config.toml
hidden_size = 384
intermediate_size = 1152
norm = "layernorm"
norm_place = "pre"
norm_eps = 1e-06
tie_word_embeddings = true
init = "normal"
init_std_qkv = 0.0301
beta1 = 0.95
weight_decay = 0.23
schedule = "wsd"
max_seq_len = 512
z_loss = 0.0001
max_steps = 5161
dataset = "wikipedia_en"
MLP neurons of a small language model. Each row is named by its layer, matrix (up: input weights) and neuron, and shows model dimensions 128-255. Each number is 128 + 24 x the weight over its row's rms, rounded and kept within 0 to 255. Numbers have three digits each.
A block is one neuron, or neurons of one layer that tend to fire together. Before each block is what it responds to, as a language model described it from the Wikipedia text at the highest values.

Description: Opening token of a new line or row in tables and structured lists, mostly the leading pipe, also indented match-scorer lines and breaks.
L3.up79:141159130120132166125121123118132130144106132049124126124144146150136112132177133151109150122124110104146087138149054101139165090123195119113133154116117074127123148120173153113120146165126141108154096096136083123136099118149154078110113118149137129148115174117110134108137113184124128121148089136124166119140149137150120130143106122126104125165170147158117130160087129121126136133130
L3.up237:134103150109139144117124122122140098088080096123103122118117164112123075113077117118131130160157159075117112121129134148169148147155199102151143155109060120114126155141180167160108141138124178159193068137115101121131105175099121119139104135139155131148131096141141167111156130167132114127140138106106169130133137114157155116170103126106129123140141092152126138098116140138114118118125
L3.up465:153163139108100143112123125130162123106106145075130151151136156124150120109134142090105140195109142114166117137132131143106154108138151123134137107129095137093106111137160152124102125110112143133122105115121084164098119155088090095137102091136128140114145100113126167124154123140137129132130090132089158141136168115134111117124101098111115112184144145112104099103123138127166127166139
L3.up708:116109150121140111107113128130166116115098157127161148091128139112140090133112086103133116142146164089121111123104078099162127146116130114140136159124106132140108120124128125097139169155145165125140077121107119119123101148077153117142069134151140156130115157157132137074128113150142121138120133149095199151139131132213128125128117131137128142150119108132071169120163117122111152128088
L3.up728:127127131094144089117098113131150125169095140109087185116170109124118109131135117108132175197141109069096114130168077132104163075139159090151073148145101105115112079155151123099105172122122164100148103093159081123121109149086173118158119119128097116156118121117118152134138116119120150137128123079102159173102162095183109100173098110143105153158130126108157149147127130131099125145140
L3.up730:193145134113123148132098116132155139138133113103140143130152141117140162119142152157133137200086115143150089135127131113118140099122161102114127135140123097105108095136099129114107115120119119130167158104135119121112111136103110116128143066117136141167153105133112162090136094119117143112143107129096191117142211077157089121127110086135092147178111139112099108097151162150114127181133
L3.up779:107165131073102151117108112129145118098129113107098118155118104164132131126150116107109157133111129112110112122138129114150131119168131109121120131144083076080172124176130154160156124101141164152113158160144125160118126130125139127135097112170181108085147103156155123152145106141116151127117108130106132144122120111133136111101110161117143126163169145102132100121100124099136130143120
L3.up1041:133104167105143145089131126133163082070085085104116136120107154151127095113095102094124130150129127102134103144162114177149136105148164130187133154106096153136163155115162129122094141142148154178165085139127149115132101159063087107115090109142153126137124134130115150116153114142146156122132171100102170114140114121172153113128100121128131098139142077160131150130113140131114148129139

Description: Last subword piece finishing a multi-token name or word, often in table cells right before "|", e.g. Catam-ounts, Calver-t, Cabin-et.
L3.up186:106115164113136137086097135121165145090103160103128120118104154119120105103122092092151139154132161094086150129105118144146126132165159128163142147124102138097172118140117148142118153107143171182149076101112118122115116157108129122107118147150140121096129098141131166127165129140171117116150150125110142126145126139158143137133085143147102154147142106149112135122112139115118145150102
L3.up234:118124164095151133111084142134186143092091127101121126113094173127131096118124124106139138158140180090100150149116135171173127135151163114172139147091103132097172137149143149126133164113139181168147078110138122123111100173103135118132110147165136149097112123130129155103135133161145123114127149134092169113155138139143146132129096121146121138144125106154138126102119149103101145133095
L3.up529:132122169103131154095072135128181142074102128092123143103117156103127098107132112104156130138137176106109126126129138144160115119157166119172143147104085129097145133146136151133136163107154169198151089114106113115116100149105137132120105123150156144092114106132129169110152148144143117115119144121101156123136137136151136135127083125135114148156105119153136127116110140110105139156106
L3.up533:111125176087136139104083119120170123076095143088126121104131153133143091120126085096152128166128174120101116125137119150167141112163168118179125131110093106130156135161140158129128159121140177182133094103114108130118109160092138107129117149161142138106130112138146153144143123158169128132129137122091155092136130146154160136147098114129121140136139130175137131124108152107121154141104
L3.up556:104125170092137150108072131104175153098096136100115131092110180115122106133103107113124148150133168110109147130126129165165139127134162116173147149116102118099148129145139153115121150118150159180164087112123107115125108152110143129114111147146142131085093109139126154111173115160156131108144151137117144106138137154166132133113076131125115144136141134137135140111119135109106144152105
L3.up630:122122154084113158117095138104167130082094135098120120108129161135137094139111108103139133173137172114088139122121137145169151129156172116150151166130099121103144133157135160134124155128146170198144102111103131123107106157107131099120123151152154140094114099138128151109139121163157128110137150140102148088134122142161144120124095119128130143158124123150148134124119157109114140153100
L3.up707:122132157090139147108094127111170127078090120096136137109111168116135121107114098093143123160144176110090154131115142154151147133153163118171152157116109122123162118134133152138133155127146177178148096097117103120100093167104139131132128139160128133108113112144140143097157122166161126105137153113090161097139111149150159107128092142129122153152114120138143133114106154127121143146091
L3.up809:113138170112146138091086133111151131094098135102127128112100157100111092140132084123128126154150183100088139131128146147173131121164177114170149142105095120111146140156128149141132156111129184181147096096110107124114103167107130109119121122147145136105125119127119143124151119155164122107128141106087161106133140159169135128149091111144114125162134131148129135113112145109109141137102

Description: Pipe characters closing a table row, just before a line break, in sports statistics, filmography and data tables, plus semicolons and pipes separating inline list fields.
L3.up90:131111142120108126093099125120122144089078074134143117140141143084109103100141107112135150112157173129110165126089104126151125118141118132172200175130142136146197126139114150145125125088141166146187110134136135143153086141127134167156105105153136110095140102147179141137143120119150147126129101107089153127154146116169141095094064109121130161136094112139100124146085107113148137124108
L3.up113:119124148079149102096121135121134086076101115130132171118110145109170112116142086086127176155127132143138154128108131137153141146105138090152128173136099150094102143153117160147118145101126130119163080141098129112159073213104123156166103120155143116113133119131153161118118095136157141133147125100111145158141130109142180097092085130127172120155142152115140122119096103116132136112132
L3.up282:143139156110128122082105135129101158088095114127132130147120130128148125093135081119155139110144134129121160112103122154160119107110167113196152178119097154105180146153162148119125148100146165131181116129112155153127106178118154164150098112150157095110130099128167133138156122130119149143140118120095131119136147102174121088112072147122137165182103151126129138128078109118146145104118
L3.up428:105107146103155125102117131130128152117116123119139147166136102125109108086110079111135136158155113131113141119110148150158134107145158117182146179108117134129147134156151149141112160087133148116200114157112121127127107190120140149145097123164144140117139097136161165115113103116104111141120188106106153136128108098161141102128084158126139161159116111131152169121107161115145138122135
L3.up475:138097153078178134115134119111132096129125136139189139139115127104157128100103062142137151118144159113133127131081133110161131150129108085121142137099103147069134103159158124155119163127126134150167136145137134123126127154119133129197082167096115102133112123135133138113143106121161112129146136109112196156146156102150170121116106141133071159155120131139054160123126140135163133108131
L3.up485:138115146101153135100131123117128135137121148131112138151111112120167132111125041120129111121137128126095124133077161163133103144157113102163100173126115157106165109157150133136128159092125131164161141151121145127117124187128140131144102177098134099111135087132111140097148102117126122109139175080119201140146129113154132116142106143128087168146137098137095173120095138139158122120146
L3.up519:142122130151114144108107139114110170079111094135131131140166163129120146157125115146136135124099126134103133138135145115143079100133085123127117160126175145112137118161120137079127148083130153151134141142133115152123134134106151121128107134119145085103121043172150120127105118133138067087144156066136176139110136116162145116118131140149098131128091088109125111107118150101154144166130
L3.up957:113105139111128140107121116130159149111110152117130120152114139098161115085132084093148116150107124137088082127114148154102134120151143099135140145118094110172133117137139159100155184124129135140192126134110117105103108218102160125119100156135141134101132099137142140117151126131089145133088174107097111124119153113176160098142103133123153186152113115112116168127105158148153127160089

Description: Field labels in infobox lists like "Born" and "Website", the discourse word "however", and line breaks in table rows.
L3.up124:125102129107123137121112130125111152125103109118174121101123161103105128134128079131130115124110134146120127136127155125153175137130117099093155139130106103132118117138129141161121178117137128157151090128111155104124094161096107120110103122157099188124105143128118137141112101129120110135138111114057133122148151140150125105112043131124082116088161139105108150144127146120116124156130
L3.up138:095189157089196170126089129120135144130117129115143164114119108087129111126143135091127106161107151112108133122112099109132178115126120139111103134119124146065124121145133119137133156127110123116145105099103122106102101162120131133128137167118110139141119119134087140173140151138164120105138112122117190142126132125169159110111118112143142142128143150125095135092134138133170137138136
L3.up245:118118151096160145135108120123129137143113132117129133105138144139107145166136124135122114164122160116102104118146119093114194090129138103127090138110102146155165129156145150117104158106122115146113078124109154126151110124115129152126123170143120131099137137140127141154151136113136089122118124103123150141136154100145156110111110113129153124135146160128106113115082192150134130132156
L3.up297:140144147099106124139090133130157095076112113114139143128150124083155105090133137066117102149151130121125136125124104092129143073115131120115147166153137137162148137153153149122105161118123134121109108134141136113123097126108134141123101162158089135133136113142079126129154118107145082125107144133099149082147135163158141125133119096131114126143139128152121133115122169114123125170144
L3.up384:160173158123121138130142119139119141129100109130145158156111136130110138091165118104139074143132090101153104132125098150166103095127184146123108146150118129135118108123166158151131135076139162127140126102146154124121105156094128117150140111138102156110159130110122161118125079141154108108111189135117161126153141112129150112164112138135076177146162155136130150096129163119145123131118
L3.up516:137144150131111114113115130125126099081110118129140116116097159116092122138132183086098105142141113114115152128141136126111105139139135099130119189107128151126182135110184150153138161102130142160106092130127123153131121147086118121084101149199176129107144105127121131119151139098127084130109133102128150108137101113189162128125101099126156147160127173114095086078043153108137129140145
L3.up787:101153162067142122124116121127141122138096161106118128105115146084097128101132097101104145184112118097124093124126103109146171104120150091126115159164095140068152169121163144125111143086136128145144075114147064129128113160130120138100115128149107125146125118106111135144152105134123131116134100146093181116120140137156151146138098091122144137127169148159100149087101141158140126118139
L3.up1088:111128174130095111095150133141169139111113105118094130072135137119133127130140142072116131162085139130117124131147120115100149096128143117130101141102113116133149154141145108131130149113139162150134076114118117100116092174081116140135107144156127129127149096143121165142157132138115123127153152137091124117154130122162129133149072109134120148154142151127145121141068151130112123132148

Description: Word-internal stem pieces that await a suffix, above all "clud" in concluded, excluded, concluding, and also remain(der), intellig(ence), admitt(ed), follow(ing).
L10.up688:163131152054100127134175138109099094118124129127124085128127148121128165130110096122095111109148160067143137123093091097184140135156132131143142155139127119111112069157140171122140139127082150145139099100136134107114103099090092129158111164088162163131142123160126098148142125175121124129133124150128142115147157135102124070151097152139129182157144137127133138139134128098095123161105

Description: Words right before a team, club, person or title is named, mostly in sports biographies and tables, e.g. "was" before traded/signed, "by" Colchester, "(".
L10.up1103:139081150147102119097140112123130128150101112080089126155127130091107148125112096088135163137175147106131113111147119127152134144121121118148139118128131124162168137067132157135095087134175163124157049151082142126110105172081124120117115126155134115159162132144133170145143111113165100112110108117082092124161100128139110125159109116127140133134162113095130129085113100162098155171137

Description: Final word-piece that completes a place, institution or organization name, often just before a follow-on word like College, Road, Records: Pequot, Hill, Columbia.
L14.up70:123161125150054117118135120130097140109120147118115130095161116104138071135128141100126109101124095109140085143142050125120195090126111057121135145140165117129136171145131092138116166097120114105152117094117105140146108080141150128159130167141136129141110150096105156123136143158115095166137137115112124096134140138148165150180136068115156102107129135144126145141152153159120159097135
L14.up202:167160154176142185093140130120123107139120104092141155103129180130161092104142131127112070128136083100129140140128118124091155180105123108142136149150079088109149162108133101130169105108128138126153131179142115108099092091126090093145128174125124086099163146149131100134091155124140107135126148103089171102111167158156105123150104097111127104122136142135145135131126159105161139144138
L14.up524:142103123147150114098097114129091150128133107154140181081117121111174105145154181127136119163110100102108125125171143123165124130142116116135151110095087140118153150117126119126136190131116144128125104151134100111113101139093160133135122103129108112133155093096074162125177146157111070136141160129129101099131133086137124131126116128197152148102124101112133098123165108109118144133134
L14.up663:170085143101115162116117124130151123154106081129143138128107070149153113165128162143140114133132088112106105128157095077132127114121150122123158151112062099139113169191096125121187140157158113134194135133143155109102103103135139121142091148138134133111157127113138131129147128123121125150133143085102089076129190135103132146120126110124140128128122136133106126145092104117104111122112
L14.up689:118121145141129116108140145141165137164126090076106135117164108154146151160113135118117120152148152152143110160142117111126170128117107127198113140120120165131124146118126120100133113140098148115158122164124138149139108139110121165173095155140099094111138067146109120173127121098147116090066122122136130140107106156138121142135122092171078113106148115155116128108161151103093083129149
L14.up919:124089151115119174148133163119073110155122118101078089139093124099122106123160114135118137143121101126113104145146122152101157157124127100125160166103151170115085162084134085151130077091098110120166142178107109135151135138131142075169091187130130108098163158108157157101190110091113144126148165113122140122122128139115178109140132107099149160127123093108127121136141118156142122111150
L14.up939:134082135120098128104108111114135178148105158129140149158134156129106122170087150119124090121102119136133096138105069156122223120118117074117115145065144122125116151135152110130130133103071135155141128104115163149118131176147116145161113115097094157136152147107149170085140117135098130151112114115149133094099148084144116145172125117130130099111140131160091132118135101149151137105130
L14.up944:118100123094160154122142105109155133116130140125106133135121136120126113128126102112183108147177125144165132160152089143144164131092156113155154130159113133101144112171108148118153136117133132113151128134129135159094087130102113126153100146117152137150131118141119127138131138143093146143142154112093118143142112101156145148153147156116177158186128106111110116068156125092147131158132

Description: Pipe separators in wiki tables, especially before goal-difference or total columns, plus predictable mid-word pieces of proper names, such as Mass-ach-usetts, P-ow-ell, Malay-si-a.
L10.up1086:152125143107158117103135105100149144088104086109125123114105097105150174115134147118144136151127165141128130117128147137084137179137119122154127167120124125093124090135148113110141151084157140121154132153082161173124102162135172103151108124134137136098108107082110170115116118078120111087119128144094166137111151149121133118159108127138123168192085077115132142163118141093156158144135

Description: Final word-piece suffixes, mostly plural -s, that close a noun phrase before a comma, period or line break, as in son-s, day-s, ship-s.
L14.up170:091131157101144151103149129145117158121132180151140134080139126121131113150135109165139168172143159113158097144122098121143121178120142118119157129126111153125141160142116144110133141141154104155136113195110133177135133078109136093122076134138134131102118161178121130126128084124138123121134103142045115102157119123152157120128113105141132143148083138078111133160146151136136116115104
L14.up541:169143148161161149110159161147122125105120135102134097114148124128140126123123087128120136124137077110178136115125088103113137125140111136143157109124130093101100145112161116157098156143102143111185140095154114158142120121102150091077123172108099142111118106137119138123116132120129117095161097143133094157151133133125117140139102145128111172126119153133126138123116146172142088139118
L14.up718:144142148152115165122100095142129103110127155160121158094104134106080169108141068176119157115146141093167098102150100116119091156146091117136101129124141104064178130167160093107122213115151156140117117126130160159122118142083153111105105164110175130133107099103156110119128091078124116124081165124134169117109182107119128111137087099133091131104158116113133171131107151139100153181143
L14.up814:182144139138111105083111086142130139135114095148117088113174105087101111141152112153086120135167101149138119144124090141140139171113129108109155099101172150101148086132131144131135126116118138108138105137132122095135127158102175117123121145170083147119140147183126127150135144169128103139157164126140136123137126136112118153129094078133119142137128140098135128154142080142125124128127
L14.up1023:146130158115086167128091089145158144127077114117124108151159181096100135150113090068104140149124144115129153111114119150123169161148164135201127172108147150111087125193124120137153132111121100141166122180177134120118125135124087131116125103148111103161131094140122157162150131102125107140115117119134130134107114129122087102131082103133124157110166112123172124103142084110106162132149
L14.up1061:170117149149134108114115131138155142120122110104132136131176112148091123114126080145100104108168121153126125140151104105113116118137101084131154110128081140125147160143127091189152134119118121129127126090143129130133100117136114106095138171152062131113103136133152106128102084162132145111091129129159187121155111139127138116118110113135113143122134130153122189183110126145142118100133
L14.up1066:160129131105102193114114133131110107113123073123151124109127148110151125145153142113097121134113169082163124157151101172144149098100124117128113152133112118099127163175155130108085161081134131110152132139198152087158119149128114179094122160120146109162130104140121124145122100149134069095126131138102155117140121123137124087112070106155095122128123121096096134165063099121112136125099
L14.up1139:151136143089126120112097115107102121111119153115129123072168133081102139171128144148105116143118143123121141120129109145130163102143133121120098108144129146117124122153121141156146131158103149134104110137129122102130135150115099121145079202140113114165131116121088087148115124114107078127164146096127138170150115150174134147116088114139128139134139143087126172158111136118131123150133

Description: Middle or final word-piece of a proper name split into several tokens, mostly places and surnames, e.g. Oklah-oma, Kans-as, Kent-uck-y.
L10.up679:157107134135138131103170093102116135072105127107123141092145133114122146142089125123150143125098123085144113108125105151132137072112092188155144184088121155128127129122138107125119168086124188133147120132145142096135129113088093086116104122134107118155130113096134147130145142111102117083187156108130181109133096134135126106098098086164088106127135112176141154104139159122114120174135

Description: The closing pipe at the end of a markdown table row, just before a line break, strongest after header rows (Party | Candidate | Votes | %).
L14.up316:102076156132127141125175140120166099101143119134160095127135143103146122142120124125166134146097161157113130131124150090137107118154123096138165135144087119117091102135160138128079114151136124116180120140146154146096111153116120090161099137118136111117082115114121111115128062066131109103132164140140090128146141131126147096088081129121108138147122137102067135170110146107086083127135
L14.up560:098116109130134141139123105133129085097152132148114100138145118143110123131160132115146139132098110157124130119122113082147120144151094091159096213122156128147105149145147157131135133101110161109169129100137088157125142164103133109156133098109105141125131116124139103117144105098154139107146163124157123127158131119128169101123082135127115173128146139129096177118159126064102131128133
L14.up666:122111141162143144122072134098139133111132181108124186091127097073080117098114133104138087136124102124116160137110143134094146158144130136137110107152144073049090114126154126119131121139136141123119140189124119163063146102134109132150081152139123134128119105117092151142125108103120143092140111121094147113110159111156133123129107136136128084121085141147131139091106168113141133128111
L14.up877:158127141141124167132083118116133095110129124118113128164118086127130140124148129112123132168119117110112147138119130148164149120149102105184132109170125105071124148090140133151099120103115160186152091194132151155142121143132147096119117158138105115170113150154133138124119124115142080138095077130099140135156129183132147122139123149124103119081139093058129122106110113137102169120119
L14.up918:161116146131137154124100119150126133109147089070130115143119119147098134099139131124131088135091094154094133138135132155126132163149108092150124149079096157119208180137121137172140162103107163141163173140128119130116103134148136095082120137179138121155127095092150165123116116102094144109148150108144164130115104129142137127085104114124162093151084120152115137098130123112091098140147
L14.up1005:135056127128148149126141168146129115136125102133137134149124100103172151158084111100129104137100124108118140163103077091111122109131090122146174177112131106089119140143123106188130131141141128118108138146139160148125121146143123110128098145121153148099118118155130137152132105121108122106155110095082128096105181139124105117121142139137156155155126113142112095090096099137125146125155
L14.up1029:128116124188165122098153098128182156093096099140126119130114174149128132110167134098103098132168102126142110105125156153092087129066133150137125141120128105112132136129161130104147142161080140104180104119119135198131140133108141098128096142204092083122150113129111137127125127097119127159143174111145160115147150133173107101110077134172124152106150148109140155115108174116094138120106
L14.up1030:136131140152147172107144114113136134104165144130148152151159142108106176101124110099123150128198159144133165157138141137109155143111141123127054109131102104120133124152140133118146150129122093138156081152150136157146165129075138116097119118163111133113116114088093113133111095131133112122129174146123168135125123128128112087122102094135155102141128141111089115128083152147129110133122

Description: Vowel-plus-consonant pieces inside proper names, often after a capital first letter, such as Tenn, Iowa, Powell, Zealand, Kentucky, Colchester.
L3.up167:115127170104126145104089132110162130083092143091121124124110160119131110126138098107127127174141178108090131134125140143167145124147169132170153143116101108122145132156119147148122147112131168201153103092122117120104111154096130115123099136154156130084117110144139158101153126160153107116147145114098139104123139157156143137139088125138131130135146128148146138114114132114102144154104
L3.up248:130119173101140143093081132124156138102107125102113124103120167117107088107132098114145134161140152095097123141125158148172154114152171126174140139121085099117155097159131143136112148139145169189135080114120123114110104152108121118134109139132155158090107116140136168131157126165160109116143143135105143104142137151165140140119101131137127143134118111149129136102097126108126145137092
L3.up310:121156144101116154107118127132149112077104114117117135099146148105148088116133099119137134163161140094109121116116147121134144131144159083177139148092090092089145139134137126137093125146129181170154077111105091103116118149090115117146096128134137135115122110146132176102165136168143136129134140119103157115145132114169159122124098114118156120150128113168111177114092121104093148147095
L3.up548:146122166103130159123101129115177124100093119091079141099143165131137121111118104097134134160141143089109136136122149150165150123134183111182163144119090111085151124133142146140110152121140169177143082105120127120094106157080121096128105142158159122094109098135130177117154120159163138115128148110112154103140146137145139138137096116138132151151131128151127132118115152107108141129110
L3.up610:141143151106101135119108125115145082080093070121089125106136120121123106131135110111135146156156156114143142135084146115149171146148186132170164155112103132112116141102131115148107127137147167162185070128150090102079109147066076112115110123147147176115135130147141173113175119155160115117154163101113131119133153122151176129128117122133125128132111121170140135084110111112095138134106
L3.up709:134133164089140165103099130131170146095097124098118127103130160108132083143116092095146123155152155104097124121120142138173130116151158113164161155116095103117166126141134154124109144138138158183140067109132110116110100163092127105123111137143149159098122122137140149120157121147144125115129150109101145101125136164163150155152092117128132156151144122166116129120107136101127156136095
L3.up862:117120166093134141107091144120171137089082128103120117087096164128125100120105107102141141171133182100101126114114132151165130136163160115175149148124080107102155132142143138146119144132150175180152072090140142120115109146103121106124115144155147130096117101122128144122156120158173134127135163123099141124147138147159136135132091130129107152146129121146129135127105139105121139126119
L3.up990:120127171091142148108096126118161138094100121111112129101113158119143091131112108101132115173147157107096136147105158165172148127138164123167163142135077105112159117146139166143129149127128172190134083104118119124111097161109124112125123153163159140097124120153125151106144127158164115118152138133108148105146132151159129126150105122134121152139115126157129136118086130103117146124107